config = dict(
    num_hidden_layers=11,
    hidden_size=512,
    num_attention_heads=8,
    num_key_value_heads=4,
    head_dim=64,
    intermediate_size=1728,
    vocab_size=50257,
    hidden_act='swiglu',
    norm='rmsnorm',
    norm_place='pre',
    norm_eps=1e-05,
    positions='learned+rope',
    rope_theta=10000.0,
    rope_fraction=1.0,
    qk_norm=True,
    attn_scale=0.125,
    bias='none',
    tie_word_embeddings=False,
    parallel_block=False,
    init='normal',
    init_std_qkv=0.026,
    init_std_o=0.00554,
    init_std_up=0.026,
    init_std_down=0.00301,
    optimizer='muon',
    learning_rate=0.014,
    lr_mult_qkv=0.5,
    lr_mult_o=0.705,
    lr_mult_up=0.939,
    beta1=0.9,
    lr_head=0.00582,
    warmup_steps=0,
    schedule='wsd',
    decay_fraction=0.769,
    decay_shape='linear',
    final_lr_fraction=0.0,
    batch_tokens=[65536, 131072, 196608],
    max_seq_len=2048,
    doc_mask=False,
    z_loss=1e-05,
    train_tokens=561900000,
    max_steps=4685,
    dataset='wikipedia_en',
)
MLP neurons of a small language model. Each row is named by its layer, matrix (down: output weights) and neuron, and shows model dimensions 352-415. Each number is 50 + 15 x the weight over its row's rms, rounded and kept within 0 to 99. A neuron's up and down rows have the sign that makes its largest values positive.
After each neuron's rows, "fires before" lists the tokens most often just after its 100 highest values on Wikipedia text that the model never trained on. A number after a token or word is its count.

L8.down628:40 41 25 31 63 37 84 42 47 53 25 61 54 26 44 28 54 43 70 54 38 50 90 49 36 58 56 34 94 52 47 47 45 31 56 58 55 47 29 61 64 41 43 42 59 51 54 16 55 54 50 37 54 49 56 65 44 60 17 21 60 58 52 26
fires before: "5" 18, "6" 16, "4" 13, "3" 13, "2" 12, "8" 10

L8.down1040:31 55 48 57 39 52 52 51 59 38 54 45 53 59 59 36 46 48 41 65 56 58 51 28 30 56 72 45 33 61 23 36 64 42 60 41 47 44 57 97 57 72 45 08 34 53 38 24 51 47 32 70 14 72 35 47 32 29 48 49 66 72 30 85
fires before: "," 26, " The" 11, " He" 8, " Lee" 5

L8.down427:63 31 66 79 50 04 91 29 48 51 46 62 66 73 47 38 67 74 50 33 37 28 90 47 34 48 55 49 59 46 51 54 40 42 73 52 47 51 30 35 61 62 45 40 59 46 49 58 38 58 79 37 63 41 68 43 44 60 41 49 74 53 68 48
fires before: "4" 19, " " 16, "3" 15, "6" 11, "5" 8, "7" 7

L2.down778:44 53 58 52 41 55 55 53 45 47 44 57 60 67 56 39 51 77 70 73 61 73 63 23 60 65 37 60 11 57 47 64 40 56 56 38 68 51 38 39 45 18 63 53 49 44 45 70 47 42 58 51 62 29 18 60 70 24 26 41 39 63 47 61
fires before: " " 33, " in" 20, ":" 8, " on" 5

L3.down132:53 32 44 49 54 59 43 96 76 53 60 66 74 34 39 22 51 59 54 81 34 28 71 39 43 56 49 39 60 27 39 39 67 50 44 39 57 55 47 43 74 57 63 44 57 73 49 79 28 49 66 48 56 20 54 48 46 67 60 46 67 49 39 33
fires before: "|" 62, " |" 8, " " 5, "District" 5, "===" 4

L8.down684:67 59 39 18 64 70 55 53 61 50 67 40 36 51 58 61 43 55 50 34 35 42 61 59 49 58 51 66 65 52 59 72 45 61 68 55 38 47 59 57 33 16 64 56 49 38 59 57 51 49 54 26 65 19 40 72 62 42 52 45 33 32 59 52
fires before: "–" 26, " |" 21, " -" 20, " \"" 5, " born" 5

L3.down1550:57 23 49 59 24 54 40 34 67 56 58 56 31 47 68 30 35 46 26 52 57 77 61 58 36 35 62 47 81 45 32 15 32 27 30 41 43 51 45 40 34 33 27 63 58 53 62 49 40 62 65 30 46 59 20 46 57 60 43 46 60 49 32 60
fires before: " " 46, " \"" 4

L3.down341:41 59 12 16 24 40 28 71 57 50 62 42 57 48 33 61 67 69 70 46 09 66 41 29 65 28 22 41 62 74 50 31 22 47 42 39 49 60 54 37 59 37 62 44 42 73 41 36 37 73 56 42 48 33 43 20 84 49 33 42 51 62 45 48
fires before: "," 22, "." 12, "\n" 11, ".\n\n" 8, " in" 6, " (" 5

L3.down1669:35 47 26 54 13 55 65 28 48 61 55 41 88 72 41 52 47 35 57 58 45 45 55 58 43 55 52 57 38 44 54 44 53 31 48 56 48 59 68 42 43 66 40 47 54 65 36 42 49 25 41 28 30 57 52 54 58 28 41 56 50 44 25 74
fires before: "|" 94

L8.down9:55 28 53 36 57 52 42 63 32 51 38 30 38 49 44 54 31 24 82 59 37 58 47 50 40 57 68 84 72 25 39 69 55 61 32 47 55 29 27 58 39 33 62 57 64 57 63 39 39 36 61 38 39 59 36 75 58 82 66 35 68 52 74 50
fires before: " |" 42, "." 19, ";" 5

L8.down1397:54 45 18 54 55 60 61 58 31 32 33 61 48 34 58 49 66 54 79 59 53 59 44 71 65 50 58 40 57 38 54 74 64 49 44 23 55 60 50 60 54 28 23 40 29 36 37 68 40 76 29 43 37 61 61 45 65 66 59 23 34 55 51 43
fires before: " " 36, " the" 16

L2.down229:32 21 45 43 32 42 51 42 61 56 78 24 79 61 56 60 29 58 40 51 28 60 76 67 40 47 46 52 79 37 50 39 91 35 24 45 63 67 82 56 45 56 47 44 89 77 76 34 44 56 40 48 52 56 43 38 67 14 59 47 20 54 41 54
fires before: "|" 62, " " 25

L3.down110:40 67 28 46 20 59 65 70 51 42 69 43 83 47 44 61 41 76 57 89 24 46 61 51 44 28 45 59 58 60 62 34 21 52 30 58 59 52 42 29 50 63 57 26 45 40 36 62 62 49 59 47 33 51 56 37 53 31 48 76 21 31 52 83
fires before: " " 27, "|" 13, " Republican" 10, " Democratic" 9, " as" 5, " the" 5

L8.down566:65 52 42 60 49 43 30 38 61 16 70 39 34 54 47 56 57 55 58 69 58 52 50 18 42 62 51 50 48 32 57 35 66 42 70 48 49 55 52 43 50 51 79 60 53 56 56 51 40 82 71 70 58 44 23 36 29 27 33 60 52 75 48 49
fires before: " in" 19, " by" 12, "." 12, "," 11, " at" 6, " on" 5

L2.down1189:63 55 61 63 48 42 49 39 45 34 73 49 50 69 29 73 20 50 59 81 49 42 81 60 51 69 58 23 55 56 30 49 71 51 27 64 63 35 68 42 40 32 42 36 46 68 47 30 55 36 28 38 67 63 58 61 28 27 67 33 44 19 18 45
fires before: " " 39, " (" 19, ")" 5, " Dynamo" 4, " Ek" 4

L8.down1576:50 37 31 41 45 72 40 58 46 51 44 51 34 42 32 31 44 65 47 39 58 54 44 43 36 53 20 65 30 50 50 41 27 67 37 62 68 58 65 68 72 31 48 31 62 69 56 71 67 35 62 49 33 39 45 12 80 45 32 60 14 57 31 72
fires before: " " 42, " |" 18, "000" 6, " place" 6

L8.down232:68 58 31 68 60 48 76 28 41 57 38 85 65 60 71 46 40 68 69 36 42 46 75 54 53 57 23 41 52 54 36 54 55 47 53 40 55 68 66 54 45 54 58 26 47 37 44 48 55 74 75 49 54 67 32 58 51 21 56 51 17 44 52 35
fires before: "1" 25, "0" 21, "4" 12, "6" 10, "2" 9

L2.down1640:31 68 72 48 33 50 76 32 42 48 47 41 35 75 59 45 54 34 61 51 15 55 70 62 57 60 41 47 91 35 64 59 72 64 37 67 70 57 45 47 43 40 67 62 61 37 57 57 42 70 49 57 42 54 71 49 63 53 58 32 75 49 58 48
fires before: " " 80, "," 7

L8.down1002:36 27 48 25 53 46 70 70 71 66 36 59 75 66 32 58 33 47 51 47 50 52 42 35 68 59 31 47 52 34 65 51 86 50 44 50 38 67 59 47 70 45 59 46 33 37 60 58 66 37 66 46 65 22 73 37 42 49 30 52 90 69 33 56
fires before: " that" 23, " the" 16, " a" 8, " they" 4

L8.down1438:42 61 32 49 41 61 45 45 33 47 58 37 96 65 44 53 74 70 76 51 66 60 99 52 60 32 19 60 68 33 82 31 63 51 43 55 47 57 34 47 49 40 54 12 38 70 68 57 51 64 44 43 58 33 67 64 56 53 67 58 61 44 61 49
fires before: " " 59, "1" 10, "|" 9, " |" 4

L2.down1344:62 21 54 24 55 62 70 38 55 40 45 78 33 53 52 62 69 26 64 68 63 47 84 50 49 56 63 50 34 41 51 69 47 43 38 64 50 71 52 57 69 70 23 41 41 48 49 49 55 62 72 47 72 25 37 49 65 41 63 47 29 32 67 51
fires before: "5" 15, "6" 12, "9" 10, "8" 10, "1" 9

L8.down1253:52 68 65 64 44 50 41 60 78 47 80 40 47 62 46 74 36 48 50 68 55 47 53 52 32 60 52 67 40 38 19 68 46 82 53 52 49 50 61 53 36 70 19 42 49 29 46 57 63 79 29 55 59 59 62 57 42 61 31 36 55 74 39 37
fires before: " |" 64, "9" 11, "8" 8

L8.down252:42 65 55 60 30 35 74 55 73 49 62 25 37 48 54 35 71 43 47 67 80 53 52 55 62 47 55 57 71 49 56 56 41 46 55 39 54 56 49 60 66 39 49 44 43 33 68 59 21 54 46 41 82 46 35 34 59 61 37 39 71 28 49 35
fires before: " as" 25, " by" 14, " to" 10, " through" 5, ":" 5, " for" 5

L8.down997:07 37 52 58 72 88 57 25 58 51 61 41 41 44 50 42 63 35 52 64 54 32 44 38 64 37 35 25 50 58 38 54 44 69 48 48 70 28 34 31 33 56 33 66 33 86 56 55 69 48 47 44 78 62 53 74 34 34 38 22 22 59 76 57
fires before: " of" 68, ":" 5

L3.down1323:44 73 21 35 44 45 70 38 87 67 62 42 40 52 63 16 46 50 48 35 46 66 54 76 65 58 60 40 69 18 21 42 56 49 40 43 53 33 61 67 23 47 47 59 47 36 64 59 41 40 25 56 70 56 50 57 59 34 48 60 65 44 76 57
fires before: " " 61, " –" 5

L3.down530:39 76 49 71 28 54 52 28 54 39 21 46 48 35 57 53 59 49 50 40 52 63 76 71 51 46 56 44 63 43 34 86 51 62 45 70 57 45 67 68 29 37 42 55 37 38 41 76 36 38 32 23 33 41 51 55 51 37 45 65 62 25 20 62
fires before: " " 56, " ±%" 5, " –" 5, " Apps" 4, " Goals" 4

L2.down847:36 22 91 70 42 26 61 37 39 43 48 49 72 41 47 60 52 41 33 45 60 46 70 69 57 71 47 42 32 44 55 38 65 40 22 51 53 47 62 65 44 44 67 32 29 79 48 07 34 52 37 38 45 58 62 48 67 58 64 53 38 53 45 50
fires before: "|" 99

L3.down246:68 37 65 29 40 39 51 50 42 18 50 22 30 38 51 59 47 67 31 56 46 34 90 57 43 50 28 55 74 47 40 27 76 38 41 53 61 23 56 33 71 49 20 45 57 32 50 63 39 36 45 50 38 72 66 58 56 56 37 40 63 37 20 44
fires before: "==" 19, "===" 15, "|" 13, "=" 9, "•" 8, "====" 7

L3.down673:29 38 12 65 23 52 66 61 51 00 68 53 29 60 63 55 51 49 52 47 54 53 42 47 70 46 49 44 21 45 33 48 58 37 71 54 47 49 70 41 50 43 55 32 68 38 65 19 87 60 41 54 41 58 31 54 63 57 55 54 55 60 53 66
fires before: " In" 15, " He" 15, " The" 11, " A" 5, " She" 4

L3.down1196:44 61 47 32 64 50 59 33 59 42 24 42 19 64 52 61 48 61 68 33 40 31 65 38 34 70 33 78 15 32 62 16 67 42 38 64 49 70 44 41 61 40 47 56 50 36 38 50 52 59 43 21 67 44 53 22 58 54 52 57 67 78 66 43
fires before: "-" 35, " " 14, "." 13, "," 5, " −" 5, " (" 4

L8.down1443:43 26 00 30 41 53 27 48 43 37 68 66 49 60 43 21 39 36 37 26 72 55 61 49 59 34 68 45 48 40 50 33 51 23 27 44 29 35 66 41 20 49 61 49 48 37 53 66 73 75 36 64 43 37 37 46 09 49 29 58 37 76 48 63
fires before: "0" 39, "1" 25, "2" 10, "4" 9, "5" 7, "6" 4

L8.down578:35 36 24 50 31 44 64 54 56 39 77 50 28 21 16 55 48 51 63 57 26 42 66 59 52 47 91 54 49 74 53 48 73 32 50 60 62 72 53 79 46 38 59 42 62 72 60 69 37 56 50 42 55 76 47 57 40 63 33 56 59 71 44 24
fires before: " a" 36, " an" 17, " the" 7, " –" 4

L8.down147:81 40 23 50 43 63 73 60 75 43 48 58 46 42 44 56 43 23 51 49 39 67 53 47 44 66 46 55 77 58 38 33 75 55 86 46 66 68 42 66 81 58 47 59 35 60 22 45 61 39 49 64 59 36 71 44 59 65 99 41 44 58 34 46
fires before: "%" 40, " |" 10, " ant" 5, "\n" 5, " " 4

L3.down433:61 27 33 52 55 51 49 41 51 40 50 63 55 62 69 60 60 48 69 43 37 50 79 59 42 33 82 53 37 42 75 41 42 29 50 47 64 52 41 36 52 54 58 34 57 74 45 58 58 36 35 53 60 49 14 26 15 68 61 43 49 67 70 48
fires before: "5" 19, "9" 13, "8" 13, "6" 11, "1" 9, "4" 8

L3.down1412:38 55 74 61 55 45 35 20 47 54 37 49 49 57 71 28 24 44 41 42 62 39 52 54 53 48 51 49 86 68 64 45 56 49 99 47 51 37 30 82 42 38 47 38 22 63 62 25 52 60 48 71 53 48 73 48 79 57 24 28 48 53 47 49
fires before: "|" 35, "==" 21, "===" 13, "In" 4, "The" 4

L8.down55:61 50 33 57 66 55 69 37 40 61 52 11 49 21 19 73 47 43 60 63 19 24 62 46 49 54 50 53 36 27 43 61 36 47 10 38 47 70 55 52 34 08 58 64 69 46 53 63 33 72 66 49 69 64 50 72 56 55 45 40 41 44 59 42
fires before: " the" 69, " a" 7

L8.down1672:44 37 61 53 20 54 43 42 53 68 55 19 36 19 35 44 61 09 51 71 40 48 60 33 37 40 43 35 59 71 41 53 40 33 37 25 28 74 58 34 47 52 35 50 52 60 61 51 30 69 33 50 45 50 19 46 59 82 47 40 71 35 65 64
fires before: " " 29, " the" 25, " for" 4

L8.down219:68 61 29 30 51 51 67 62 49 41 59 60 47 27 08 77 38 59 62 45 34 77 52 49 58 56 65 64 44 54 24 78 52 37 60 59 46 56 78 39 37 42 47 49 56 49 42 61 33 67 28 78 41 41 82 47 42 46 37 41 49 28 46 48
fires before: "," 68, " the" 7, " he" 5

L2.down1071:36 32 47 40 58 28 35 64 49 53 45 62 44 71 67 30 47 36 26 40 37 59 61 90 57 63 36 60 27 50 26 47 57 47 47 77 77 59 61 56 55 53 28 46 43 39 01 56 55 72 54 59 47 71 38 50 43 66 73 25 37 56 53 61
fires before: "|" 52, ":" 9, ")" 8, " of" 6, " |\n" 5, "," 4

L2.down869:60 79 56 57 79 44 91 59 60 25 33 49 16 55 45 65 34 55 62 59 45 67 66 56 48 51 53 35 42 52 51 82 32 41 55 43 30 82 84 49 28 15 58 54 69 61 38 69 29 48 37 53 58 81 53 44 50 56 73 31 58 55 59 37
fires before: "," 53, "\n" 4

L8.down1660:47 61 51 35 46 39 74 46 47 37 73 61 75 51 50 49 42 66 26 55 63 65 65 46 67 44 51 65 61 71 63 46 54 31 45 60 57 68 70 47 36 43 75 65 61 64 58 53 51 82 61 44 84 42 45 77 59 38 31 44 45 46 50 54
fires before: "0" 28, "1" 15, " |" 14, "2" 12, " " 9, "–" 6

L8.down389:77 33 29 55 49 45 52 45 43 37 62 45 82 61 72 44 74 43 25 37 47 51 42 68 46 39 51 67 48 62 70 45 56 67 48 47 42 40 49 61 61 30 55 40 41 15 38 41 58 56 46 59 35 42 41 21 57 50 50 51 65 66 41 66
fires before: " in" 26, " on" 13, " as" 12, " by" 8, " to" 5

L3.down1356:50 39 75 78 53 47 37 90 74 51 74 58 40 55 56 14 35 55 41 68 47 49 41 29 59 67 61 58 45 48 40 97 31 47 18 53 47 55 44 57 61 63 47 39 41 79 38 48 48 54 79 36 41 36 77 50 48 80 69 55 34 43 76 46
fires before: " |" 49, "2" 9, "1" 8, "3" 5, "201" 5, "4" 5

L8.down511:15 31 50 58 46 17 64 61 47 61 54 42 35 51 67 42 30 71 49 18 19 42 44 77 59 71 56 91 58 56 59 43 78 76 28 50 50 20 74 83 54 06 43 40 60 65 43 55 39 61 52 66 59 32 52 39 43 54 62 56 56 63 66 60
fires before: "–" 28, " |" 12, " –" 11, ")" 11, "," 5

L8.down418:66 57 56 34 69 62 55 51 61 42 66 52 58 55 84 51 25 50 72 35 61 59 34 51 41 62 59 61 51 41 66 58 62 38 61 56 81 44 65 51 31 55 45 39 28 38 65 44 57 80 70 44 40 34 58 41 66 66 42 59 40 59 59 38
fires before: " |" 32, ":" 12, " |\n" 8

L3.down1476:30 60 76 56 47 37 78 44 30 26 98 82 64 63 72 38 63 66 34 21 49 44 47 74 64 28 32 33 39 35 65 55 68 59 52 46 24 29 38 63 54 48 36 82 46 45 45 34 54 66 57 36 44 66 65 31 70 40 67 30 28 66 49 55
fires before: " to" 47, " on" 23, " in" 9

L3.down1355:12 33 78 59 31 72 53 68 58 34 73 63 33 58 44 43 43 40 57 55 12 49 42 59 46 69 18 44 48 35 33 44 68 62 37 41 60 68 62 46 41 32 58 57 52 46 47 47 53 67 43 48 33 55 35 52 57 76 57 47 38 37 61 55
fires before: " as" 30, " of" 27, " to" 27

L3.down97:87 53 44 55 24 31 54 61 23 36 42 62 50 50 28 44 32 15 56 33 44 62 61 28 47 58 47 40 62 34 32 67 98 37 50 38 48 62 51 26 53 50 57 62 54 56 29 50 41 27 44 44 74 49 23 54 69 66 48 44 75 03 62 54
fires before: " " 78, " and" 5

L2.down49:48 77 48 43 68 26 19 72 76 70 69 49 95 30 54 68 66 78 46 39 64 61 40 33 55 36 34 70 55 51 36 22 49 56 36 55 47 56 48 66 40 22 70 53 74 68 44 32 93 50 42 48 31 45 53 74 85 58 47 60 38 52 45 25
fires before: " as" 39, " for" 8, " to" 5, "," 4, " of" 4, " in" 4

L8.down1109:64 54 73 42 48 77 45 10 40 69 47 43 56 56 41 35 60 61 46 47 51 60 38 38 64 31 32 10 25 57 49 45 46 56 60 48 55 73 38 39 46 62 50 52 58 58 41 34 46 44 51 38 67 29 53 60 40 43 64 34 51 48 30 53
fires before: " " 51, " $" 6, " of" 5

L3.down775:29 61 56 41 36 30 55 50 45 52 45 40 53 45 57 68 41 54 51 40 83 36 66 51 35 53 53 70 60 58 29 35 20 64 66 37 70 71 54 39 42 62 51 37 47 56 43 32 37 60 32 60 59 51 61 50 75 69 59 48 47 15 49 37
fires before: "=" 18, "===" 17, "==" 14, "|" 9, "====" 6

L2.down1612:44 65 62 73 10 48 57 68 58 35 87 48 61 60 43 36 75 41 65 36 43 68 70 47 79 35 48 39 62 49 77 67 30 42 57 61 45 41 46 27 61 54 34 30 55 45 55 54 34 61 55 77 48 31 24 44 37 52 49 48 62 26 54 53
fires before: " " 56, " of" 9, "." 7, ".\n\n" 6, "," 5

L8.down724:52 59 74 35 46 47 49 36 55 51 66 45 40 59 59 59 37 62 27 63 32 53 48 50 53 60 72 79 52 65 57 71 15 44 39 45 46 33 48 31 44 53 23 38 39 34 79 29 28 74 53 55 42 34 65 49 78 52 42 40 30 42 67 51
fires before: " |" 55, "." 20

L2.down913:65 61 40 53 27 35 55 42 38 61 65 51 57 59 65 66 30 33 55 33 49 82 59 32 50 53 47 68 17 69 72 32 22 52 51 70 52 50 37 42 61 58 26 49 60 43 39 52 48 69 69 57 72 63 67 31 47 56 43 63 46 53 70 65
fires before: " |" 42, "." 16, " |\n" 8, "," 6, "p" 4

L2.down850:42 49 64 17 56 46 67 74 33 29 34 70 23 62 91 71 66 43 55 62 59 51 40 84 46 34 51 47 34 49 66 22 73 60 26 25 09 60 63 30 32 27 39 50 32 33 26 46 29 50 26 35 56 42 33 49 28 64 54 52 54 79 63 53
fires before: " the" 21, " is" 14, " are" 12, " was" 5, " " 4

L3.down1388:42 37 43 33 35 53 39 40 71 48 50 44 68 33 67 32 51 53 58 56 89 47 49 54 35 63 38 39 34 44 57 27 25 51 53 65 52 24 53 60 51 55 51 52 63 66 50 61 51 66 78 48 39 64 54 41 37 59 45 60 41 63 51 68
fires before: "4" 13, "5" 9, "1" 9, "2" 9, "3" 8, "9" 7

L8.down1532:91 56 17 56 52 54 72 23 59 61 33 70 47 55 31 65 31 60 36 47 60 71 37 28 63 48 52 54 49 56 52 24 45 55 39 56 58 64 71 69 43 44 70 53 55 41 50 53 91 12 57 70 44 34 47 63 70 66 30 50 50 54 55 39
fires before: " " 34, " votes" 12, " |" 7, "33" 5

L2.down695:43 38 42 67 29 47 52 30 25 42 21 59 37 78 43 60 68 47 66 33 39 57 67 64 58 40 32 30 55 19 73 61 44 52 42 49 44 31 51 68 35 29 40 60 51 57 53 53 31 42 49 64 44 42 24 70 36 50 51 32 76 19 49 33
fires before: "," 50, " " 12, "em" 4

L3.down847:27 45 28 42 43 38 64 66 58 33 67 62 55 63 46 56 78 48 46 38 55 49 35 47 61 39 36 47 33 38 72 59 45 78 69 58 24 35 67 47 48 39 16 59 66 17 42 57 51 80 49 50 31 29 50 53 49 52 46 50 54 55 43 44
fires before: "7" 18, "2" 12, "5" 12, "0" 11, "6" 10, "8" 9

L8.down769:78 53 56 60 65 40 32 44 47 96 22 39 58 35 46 69 61 37 74 50 39 45 47 71 40 50 40 44 41 35 26 18 54 37 25 55 49 31 39 49 54 45 37 62 41 60 57 31 68 07 39 47 29 45 68 52 29 50 46 48 30 10 81 40
fires before: "," 66, " to" 4, " the" 4, ":" 4

L8.down1140:49 55 50 47 36 43 57 45 62 24 71 25 25 65 60 61 38 36 64 52 27 37 62 48 53 63 33 37 59 51 61 65 68 47 52 48 62 60 61 56 57 71 65 69 59 91 63 65 30 62 66 69 51 60 35 65 65 72 62 51 76 52 48 33
fires before: " that" 35, " of" 16, "," 4

L3.down1358:56 36 68 31 52 67 32 45 57 59 47 57 40 57 63 50 61 60 36 57 26 54 41 60 69 37 36 80 71 65 47 69 67 50 31 57 29 36 32 55 59 61 52 54 52 30 19 57 45 67 36 55 72 53 52 64 64 51 45 48 32 43 56 54
fires before: " |" 60, " |\n" 15, " /" 4

L8.down1334:65 57 35 23 42 41 53 83 72 44 58 46 53 69 52 16 58 40 40 50 73 33 64 32 43 46 30 51 57 46 46 30 52 45 71 34 57 36 68 70 55 43 45 40 45 20 72 51 46 72 37 60 53 82 38 74 52 58 35 56 42 43 64 58
fires before: "8" 17, "9" 13, "5" 9, "4" 8, "7" 8, "6" 8

L2.down390:41 25 53 71 37 60 57 30 54 27 46 53 34 81 91 50 60 49 56 67 43 54 68 43 52 84 49 65 84 41 78 46 55 50 40 49 49 50 67 80 53 30 55 75 68 66 49 41 51 47 29 31 45 57 23 46 49 63 47 46 60 48 65 78
fires before: " " 66, "." 5, " to" 4

L2.down124:45 65 79 59 43 63 58 66 65 21 46 53 35 40 58 39 60 54 44 37 45 38 65 61 47 29 49 22 60 67 30 67 42 35 66 57 65 65 72 46 76 73 40 43 47 55 41 41 64 30 14 40 54 74 71 46 73 55 34 55 72 60 51 36
fires before: "=" 42, "==" 8, "===" 7, "Career" 5

L2.down230:31 63 56 59 36 62 57 62 41 59 33 50 41 27 57 45 43 42 57 60 45 44 36 56 34 43 41 53 57 39 69 65 99 52 60 59 54 31 43 21 66 64 39 18 62 34 50 73 50 07 63 33 59 58 61 57 54 50 54 39 45 40 60 58
fires before: "|" 29, "The" 9, "===" 9, "District" 7, " that" 4, "-" 4

L8.down562:68 81 42 24 23 41 50 42 64 25 32 59 57 66 67 19 78 54 36 69 25 34 56 19 39 49 45 55 43 37 41 65 38 63 62 45 52 47 88 49 39 82 26 69 33 35 48 73 59 56 40 38 41 30 25 31 72 56 38 49 48 64 29 48
fires before: "4" 37, "5" 18, "3" 12, "7" 5, "2" 5, " |" 4

L2.down1670:51 35 81 56 50 43 30 38 65 16 27 38 47 60 40 51 80 61 49 91 63 43 48 62 49 35 58 55 51 39 76 52 51 46 55 62 57 31 58 22 65 33 64 51 33 74 61 40 44 75 39 49 28 64 38 65 41 54 34 68 40 24 32 41
fires before: " " 74, "," 8

L3.down468:47 46 69 54 86 76 68 30 56 30 42 43 45 58 70 51 61 50 41 64 46 46 53 57 57 47 39 55 48 55 51 33 69 53 40 74 57 24 50 49 38 36 49 51 54 63 30 57 42 43 26 00 69 65 13 43 46 69 40 17 57 57 55 47
fires before: " " 56, " was" 5, "ber" 4

L3.down956:34 71 37 50 45 40 45 60 68 53 21 31 45 53 10 51 50 43 37 32 55 74 33 68 44 37 45 50 66 34 25 69 43 66 43 48 48 34 60 62 61 69 54 43 69 56 65 36 30 71 58 48 43 57 72 51 77 57 52 54 61 77 24 56
fires before: " in" 20, " a" 13, " born" 13, " " 10, " an" 7

L3.down1252:47 38 41 51 59 35 46 53 63 44 32 46 53 35 64 41 30 17 49 60 60 37 04 41 48 40 27 28 67 48 48 60 58 22 56 48 53 59 75 68 85 51 42 42 45 51 49 36 34 63 38 59 75 49 35 45 56 48 69 68 57 68 27 60
fires before: " a" 42, " an" 21, " the" 5, " was" 5, " is" 5, " American" 5

L2.down270:55 56 54 70 25 37 58 47 52 00 48 49 42 30 55 24 28 56 79 49 19 42 62 68 49 60 68 24 49 71 44 54 56 36 41 44 71 70 62 45 70 50 64 48 70 50 48 70 36 52 60 47 32 53 52 30 50 65 34 48 47 62 32 70
fires before: " He" 22, " The" 20, " It" 13, " In" 8

L3.down960:52 65 63 57 17 39 56 41 11 59 65 37 53 60 59 31 77 54 78 62 57 21 78 26 39 29 61 26 49 74 53 33 38 57 46 67 36 42 50 51 54 41 68 51 54 68 59 38 72 62 66 38 54 42 67 53 37 47 47 25 58 23 48 66
fires before: " " 60, "," 5

L8.down805:73 55 21 35 59 37 39 19 59 56 44 32 45 55 68 52 54 71 57 45 54 45 56 39 72 36 32 10 47 57 73 47 46 69 68 44 45 36 28 33 50 50 41 69 68 66 54 74 40 66 31 68 50 69 40 57 31 75 41 46 46 34 52 87
fires before: "," 43, " " 26, "." 13, ".\n\n" 6

L8.down1294:46 62 59 42 59 61 28 24 45 53 39 47 72 50 38 33 71 63 51 81 44 58 58 53 24 75 52 47 23 24 46 30 54 56 43 38 42 70 66 52 57 37 62 28 35 34 63 43 62 65 42 60 61 51 26 61 59 57 24 15 54 77 45 51
fires before: "4" 23, "5" 10, "8" 8, "13" 7, "3" 5, "6" 5

L8.down318:34 31 42 39 58 52 48 24 50 74 69 21 29 61 81 60 34 48 64 46 54 49 37 49 43 40 41 49 75 54 43 58 46 36 71 27 61 45 55 63 39 28 63 42 55 62 34 45 46 70 55 03 52 61 50 65 71 56 51 42 44 45 50 37
fires before: " " 69, " –" 12, " |" 6

L8.down1622:70 51 82 64 32 54 42 44 53 22 39 47 18 37 42 12 77 47 79 64 58 68 70 50 74 51 39 56 24 39 54 66 72 41 28 53 43 59 56 67 28 47 38 59 71 50 49 53 33 73 45 40 48 61 37 59 38 46 55 56 60 33 59 53
fires before: " " 59, "," 12, " with" 6

L8.down1647:56 65 47 63 39 28 62 66 44 09 63 39 58 62 52 66 82 61 54 66 44 44 60 72 41 48 63 50 45 21 46 48 43 78 50 62 52 25 47 51 47 53 68 47 38 24 62 38 41 28 55 62 76 54 76 45 49 84 53 25 57 67 32 55
fires before: "8" 13, "9" 10, "3" 8, "5" 8, "6" 8, "2" 7

L8.down16:45 33 70 50 55 71 67 48 52 30 44 43 12 65 37 39 67 51 57 60 54 61 73 48 67 65 60 65 27 43 69 73 38 30 29 31 65 42 39 64 50 32 68 60 11 49 64 52 28 85 83 60 34 57 57 37 31 37 45 49 77 45 75 27
fires before: "," 73, " the" 16

L8.down1113:43 30 54 32 23 34 48 61 46 39 61 44 49 61 53 41 49 46 57 58 51 88 42 28 72 55 32 54 61 42 54 55 36 77 60 50 25 55 56 67 51 50 44 42 43 46 82 55 46 48 49 69 44 10 53 40 40 53 75 62 20 41 41 49
fires before: "," 53, " " 33